{"head_dim": 64, "d_mlp": 448, "vocab_size": 1763, "rope_base": 10000.0, "warmup_steps": 200, "schedule": "wsd"}
MLP neurons of a small language model. Each row is named by its layer, matrix (gate and up: input weights; down: output weights) and neuron, and shows model dimensions 0-127. Each number is 500 + 50 x the weight over its row's rms, rounded and kept within 0 to 999. Numbers have three digits each. A neuron's up and down rows have the sign that makes its largest values positive.
After each neuron's rows, "fires on" lists the tokens most often at its 100 highest values on Wikipedia text that the model never trained on.

L8.gate269:499491430463509509486483542541508618491526601545529518453477622479519494583484448528447563524463520450514513481533455463565516515550560524385510504589508522484526435570563586574631416564517647498516470469527485525509480522428541470491522508558461487529537474514510527434567494500466517459467527465525554484452422462456502477452512492573451486384538508503532560619597634518536420500518
L8.up269:482429536575484501520569463525528532523445534523590533410453562639482547602491478486545508499466446523475525478514400439484515558528571470481472494596569481488528471590473619519523527466476437594574550556489438590536506497524451601519555453497461580528482611481393583490500503443485589490576527463478531586441505443390471600474521462490577530524482502621467574514491503471540488408547
L8.down269:492551591541508441511456480491581579529497598514466434543554406436499495518457467538506483514484480507491522488516514519495479487477507424468563544439564631538550544594453447550658492583445548437548432603548483500466491523595496493463512524522565545372494543486458529533580457494499491506438562557539581537529563524370435526467524487514545516488475481456525501494550433497610528530433
fires on: " ab", "ib", "b", " sub", "ear", "ab"

L4.gate17:496444452567536524490491505525449533540434492480526560598545532513502545501414549505494510500469544553603543441431477533532481480483513574507419524475447617452524538474519454597445472531489411491508540575527480565498514484545447617450519504488455415484483407363509574512494505428465469566402487496501584475364475455591549532450442512543475401513425569582567592534543506547440432476541
L4.up17:436468510423456506487491562496450448417544557541511488563457368536530529557553511518504441495425486470559568570500500524606527603540577488487564438504530395462460572524415455534483459509468513510513459534536560500570436423565463551464500522441612450446490516495512508462414523481536429501571435580444441444496525564518542401607477503466482424510527500536555432524517521468510609521483
L4.down17:534473512408515517404514406471514506460496446495523557496522541529453434420492534533510496479476435506492593495529493496452439473457530575511546652518469478548540466471608479488554418499496417464490435468466466483512554558453422523511542482570488524472495547427566541393449428436562443488479463550438560532389553531425519499446493551456486545454506509586496586551592533515418336502561
fires on: " ", " ("

L10.gate37:520462485438487460534580554502542515474458371563520571561559561503506477543464451414436503515514595534489437524451518531460513538548532502439507481577497507478513513531496440390449534542520571524444475521492598505462497457473441497566529580431448506466483520445451472547560509570482558511570485527570561608485515417487434488524506515559510520525489451560528496455533454518445628537515
L10.up37:513442536505491422591522474528487577448474489497413539476480497563463561497470485434424511592541519529551497570448424475534528541516499555513549574605536489598480434451541426452582469607515486430550518467506530524471497592503490568496506461462447472421536516478518492405547531512481332458574438537492509523505545474525540428511504450433488554449536514514465558436538559644488518545551
L10.down37:498440477531470430480528478520599455395437490534474498507531456492527470473452428497503485552475405450598517458529447543513550633529463538479472474366453477526515365379473554525496533603488503460497504534490486523492446517466521503490542473484459464266535492592482604511545526452449433549466556490538559471442508534536543441445457495481525449572501472483475473469510488527528551463468
fires on: " (", " \"", "\"", "“"

L7.gate59:486419425452546601503493546472530537533433493532556568444513538492564524551552529482488521515546535540454505503480482516506463475429642569483451422531531501415499518499538532485503528613390559505519527530496569495520524556495485449437533512515506474397463444517470583493538497428593523501440485500379594512497421554470422533532559583613495400464444592455609491480500472538589547415526
L7.up59:460456490467587527545537565522541540469454515521525572501464456391481518487449575583571384521393566521486474503457549544496502558536559611477452402564539510416519514546483465450614453538405531555486493536563604496476483501475496492543542458473640548572446451519547543495529415468473505537512483512511562491431472521369537443465510571492565470452506465522517484524520533573461515399505
L7.down59:441475467461563600500530488571505557525600498481567538479404448644502519411573433422473507491538449513463539512510543534528462418501530484396461447497402480436392530488540432493434541558469482435410574480478501478500457484497467444475534491568587520551589445455463499479630373515532496442475529523526487500455554577475535449490558470603458492464531456514533525513526512521432571526559
fires on: " A", " (", " D", " T", " G"

L12.gate22:535467440435599494477545462485591526576483429434560595478506477360473578489487507564535458511557530456524472468478517487529425568553510437561504626540490487513459534466500518532486524532391580511608457473405530485497512523475433544482467553560525531530485497426456464501454431453543456549500514532513554516417605554557523438459548528544544546475577590578516543534542426612581535440512
L12.up22:453559495502593485491435481523455505445369456507553552425507492533534527451461565463542593537466501508546499459469577564550427474439527439560562531537567559513579547489479471504492369491441511587509525580555518481525483463504530552577452543468443475469466494429529491478416453594512536521459511428536485477491458479472472464528433453458516454474485584518484566582436505484488467400396
L12.down22:460580546469455544501545497497409602550441519521485380493627471538543488536546457506519454429491533602516483512478511517479484514485469560500544455579564545558508503478423445482532440476517416408487508471463437431503460490553455430582514500479438482483471451486409533450490504534442580503513464493450450456510602580488503532572474485628503482390493457555467475456465527532528523562480
fires on: " S", " s", " ", "S"

L8.gate220:557481530523429501497518428513539473516442582457530520412430479393520544467418443455557512457436546487526469534496437492508400516395517608457440507548561510534499428402628508478484506482441483528481483429597459452517456558532485496467509512558462519541602606533492519505466481535491576595507542559539518500608503536456590544436587527547539477481529495468465421539549529460549554490504
L8.up220:608467516465426566484530467447551489471553603556455521367496555529449598435523510506527474572554581541460580527561514568604450514507425453561506517406585560421531467457471421464470503368530602493506462477568560447488431553471463407492527524521502461517523565502501607556430466454462497530527514501500461522515520498520477531504485543498460470478425493519490515505380491518509524490505
L8.down220:526567526478454411492535516572575545512577537397500560462474544503477391484462544517515447592478534471428481485468492498443507403469485593477434586555443462529545533534516460525541470547457484415419436400457436476532502423533504481501447507553532523587515499450526472484586534434499494568536597536475496455493542418480494433505460534467503554553493406554538542548577475540501520579510
fires on: "l", "s", " He", "ra", " Par", " l"

L7.gate212:549505485451495484460543476442448531497482487583577451531473523494374483516560580488520576555544462533455496537461485543497561442491541504484414431405490486392419452558584616425565541565422554401486493446478557386491568433600563570525576497483469431485460484478515425488472526499433477478505540533498540615496450475404466507556505514516577482472614492461507463531483489506505544481591
L7.up212:384495502523503549442454498486483399480447469485549365510455560484613475399496492473558491472528506545509419561466528516551431547548488546463462567593461456581531596502484552502516514436492498449508398587440460497530445494468503534501491499490670501459578465508479526497498512493598531473483489375447566483501488476520514491540520477447407594520462423516514451574536493494465387508558
L7.down212:576533550424516528513534523571470399562512424557602467468405515486458377474536563488527488550454557581501504490485544540502340607558549531376441515495579507431464504514474550448505556427533501476442477527559541409422465457458500518565538490505474478522488495494426474550551558428530514520441424473463527502508436519526540405569529519578464510488491477509443522494503546447480597530563
fires on: "ly", "d", "ever", "b", " later"

L4.gate77:533588482513526547464427449512512453512555474544544451522426563442540497557558443421451524494513440485426480541462455462541466553537456511461519524476571579586552416502614507537573454602445532415495484529564484415506533631478506538508624465519533526551552466443399493423489589537454530457522530540556519539573510580570468480545501513521529486502527606512490418478485434491466453543544
L4.up77:511537535498548563530497485591477462481423493524495430515629587500446445468525454504503438525454456536517418501489416512469516505562533423447496491524456443565433510443506537477503417480497454426518527389464500522501544493421442552532481484468421525540407401523502522488487592423479533466450488505558604483484533459503406445508490518476505577495544479665563500626444501546456440462559
L4.down77:565471517464486418491522493483482459461396617504452487521511550414449397522474566537548479413522472497530475504496454482515400554550403587489490546447532483492504500495435577511508526547447529627473505492452568422431543517505479466455498476493512559489566429453546383496471533549567495484464464441523488526526437467562542479369425460668517536399610474481523442426500504472480485480528
fires on: "ly", " later", "it", " then", "y"

L9.gate43:506465378518529493399594553495456428476560416432489458551503546486445498440454491546486444491521399555496498604472540602476496470452429490445449556478506541471493507517541557540507543604500465379546436442424572439497515473518571487568460442485532479470472449491475530563577470516453518512531504496455553510463432375562527458593552567531418466465355504499471505510594459505438520492529
L9.up43:410541444504516538525593487582493507385450432430509559408388528532507461524478468418534458456568476439486486474436464554414448504529575538425461500462477578550572504541579451463525481489482489489532536462507571471500605497490592542574545458545454422502461481484503495490508478420520489455456576556526559517551476466496491528558517379493406467580477522549496440582495552500559439525548
L9.down43:505478444497579470424569496519512551501504494503554520540524495477443397482473482398395549494447460589455484505499500471452417500410485463406573588512458526533461519402480517480532457474547548523476562444524490390497557468530565553527596502490505577534504431575463533478575471567370471419511512479498496586552387452450504479550500522526533418508553494485437475451541554541454514545605
fires on: "ly", " also", " to", " later", " not", " then"

L9.gate416:523551478508465494441581519486477510450500493565554570533479440450617518496548529475515517544485466477508555467549536544421538456525540553511497598577538456476471532495573426530430568504613490551523559494440507472497510453464437517507539534362513427566513519558402459430406584533511531522597478414509598530459446529460465410595502470521514413508474497519452573518536452475553480468423
L9.up416:537503513457411540475577396444500527520435573520567553460442488505485543450513489533518604481474513498535550483502523531553377546522485594475472576552411521543438502370534516471587501442580451469451450467500563494416525493553461449483447453449509460595501485498475506474421510555457496532538575504518505573524532481491578526417487566521465491398434600396481462571506571483448599535575
L9.down416:490514523409533491438470615435472548465487503433514591479570540582467551479511513463516519485569473556409437525456499507459527463506466404458476470459459453476513499448546370486542512473444479511623553624524571490451428504415425460516411512521450511534472480541549469520524598543499481414425540466488484478560629518477526535460510430470524509552532420456567480501499518604480514588557
fires on: " p", " a", " he", "he", " the"

L9.gate415:637464432508507453509518443573500469658452453462518563497535529482495559437456470478389457533556502544541413597448436519399460550522469500494549541528493475502447517525544411478588547584510613585531499384426541492497510399493495515473365464570505498573549507572439515561481494583483460449572469529455551573541521492518504518506460498607511537454439528470461541515453549517509507462575
L9.up415:568508534498430521516495498511469550458481483450483479491578533574618539531474535504495474496477463473609473531550560587632523510507534385433606505549518503514539489456414467469519462618497519498464516567443566510486580526471510521463445527634576436463537457525461636467506447476514549562372538539452479579526532521551433466482525553424478511509543480562534545528416507523505522503546
L9.down415:484521488524401419481468513522560488590536389529518509543519440447520499485496511542477500458474520413592529475456516445500510570517489544522591382593551497484468500377427382533491439502460566482414480484441463491505417492589516421560433563545546471416490586496504556517410522510566529540440522524553547471495617440514480505507458466520481565453515515456527481483541494543476436384492
fires on: " \"", " S", "\""

L8.gate326:411498460439414604550465486502490450529375480442526376518487508472539376515488550452517541569528489529479542523459567518476427486487552596509489581496427518467451492485528471544492567487486460480525502588522493510567468552463491562546553557537513452458564439584521455446497496440518504470549544512534554401421565571503542533488536506424495551477445468453546611548533568568467509517531
L8.up326:479582472413488548582485445515507384442507448506576541482564362479525587584513496450450521455449489438521493550444553554596382462515458483454488493392522525435470465435431460508502496543563541430547446512508504543513498454431512473439445513443511564488501534555563472478598462426500581443519436553483553446504460542497515509541590487579508560508547495468429463431452592479546459424549
L8.down326:526499424532494476510397456460446451463598496425489514407505521557453501398513520405380417518534469540518637506484530403546464556484485549497487516493458433465525453457592475451524528540451480453589468593517534544549515558446547582546467438560418501501491534488445586486530503394475424518557507573472425456504481454525580601533446422541479559496525524481522448517439500508548485490451
fires on: "\n", " (", "1", " des", " ex"

L4.gate100:551472516570515489431457433544549530466495458558480525458484485531532516557528553569469488511446500495569556472548512532498587453457498477516429427459481544556488427601405453555401461543489524510498598449476576538421560457453459494550475538531570570532505579483535516488461431473471503450533589482569488401456395441528493503422419454583507552551499429439531566471481466535461512498493
L4.up100:483581562571525428430526516556554545456490498492550480434531525499377481485557482578480532484414447515467583550536426438500595490491493495600520570514499576497467559525566484522609464551508490530535497477521507516581503569477501397475465428567518501560461574440473577499472406539440562537500557460453455549567400510484385551550524448505531480560593440506566557436493442516506468393573
L4.down100:450407444538505513508402483576502455488555568500490546499508552504510466572583553549517598571583497550498519468450473576458540565503566414485507543382576579478555445544469499495571515521464501482421491540571478453443481555559394443499508488455443552517518515525500552461486428634586471510459444505560442532552547471481459529558587494480479488444575438518512484477484527467553456485501
fires on: "p", "ec", "ib", "ear", "ul", "ic"

L4.gate79:457433468510377481481510486467589471582448557438454478518453496423482417574560516503498557520556513536482459477486419465421459526456533501495504573506490519439434512591430526487468468537435545561457495500502498446568569572504477588515528355548432522597488531463472497431521536496472509439501567406542564445507504509580468459480503608548597479584496439432578456471532502512494476479512
L4.up79:464497610577461519487490521423460514479507472475501512556565494468480463427602480400502488533442507585511474420488523478519486519441489493526545524532480498358552543587578379488542471452590530483428554492498539520485492519493444483529497509520504397415507415536428430570610495513495541528535444530542435490532516464427516483434461587498557449498516500479442548490543509474562560447535
L4.down79:489430529407467566471527534539548407522419478520574445418577563506467571478474496512480513488479555392482589531475597523489500502464510525463447479433552527457479504476482537376457543554566411520489542510482443468576527537477468483509581521575449456506567476440488518526500503514564495520536377538445443422492495445476430591517511534472460512552518525315525533458513451455435518547444
fires on: "rit", "r", "v", " Pol", "ober", " Brit"

L8.gate329:541480475462508498466514491486541514564559528492519612454540417416493510542531485468489407485530476606488543525589509393470536480392436453490529432510526451503479554530480465548484462553384395575533438582501545538510520505599465495496474541489530436452513562553466490588429545469482429502539504576571467535577431482459426539472522541461416394510467459455473426540403521555522562425449
L8.up329:539469484539450483560495491546500544469489409568564444534496551499460497503535463448576544312454568600443416457528596505532543446509503499566526557543451445525420546520447461502454504547414531421389674510571508516502513520485582419497520458615528526401471611559549525466501508521542523520468564399439518492548512483586525559470433478473478470443515446549499547500442499481526480444527
L8.down329:460538552595465518614552530481549517552491430614424492507531540494460494532473568460429448578626468547525431508462437432524512491543526561462490569498504558462451495555470556555521568515529530465492514446536422529446484561506561483489529550517519507454415478508519484458592585478487543517536567524439485491435395445486480601493531430444474616504507403547525482482527489491430462458622
fires on: " D", " A", " C", " T", " B"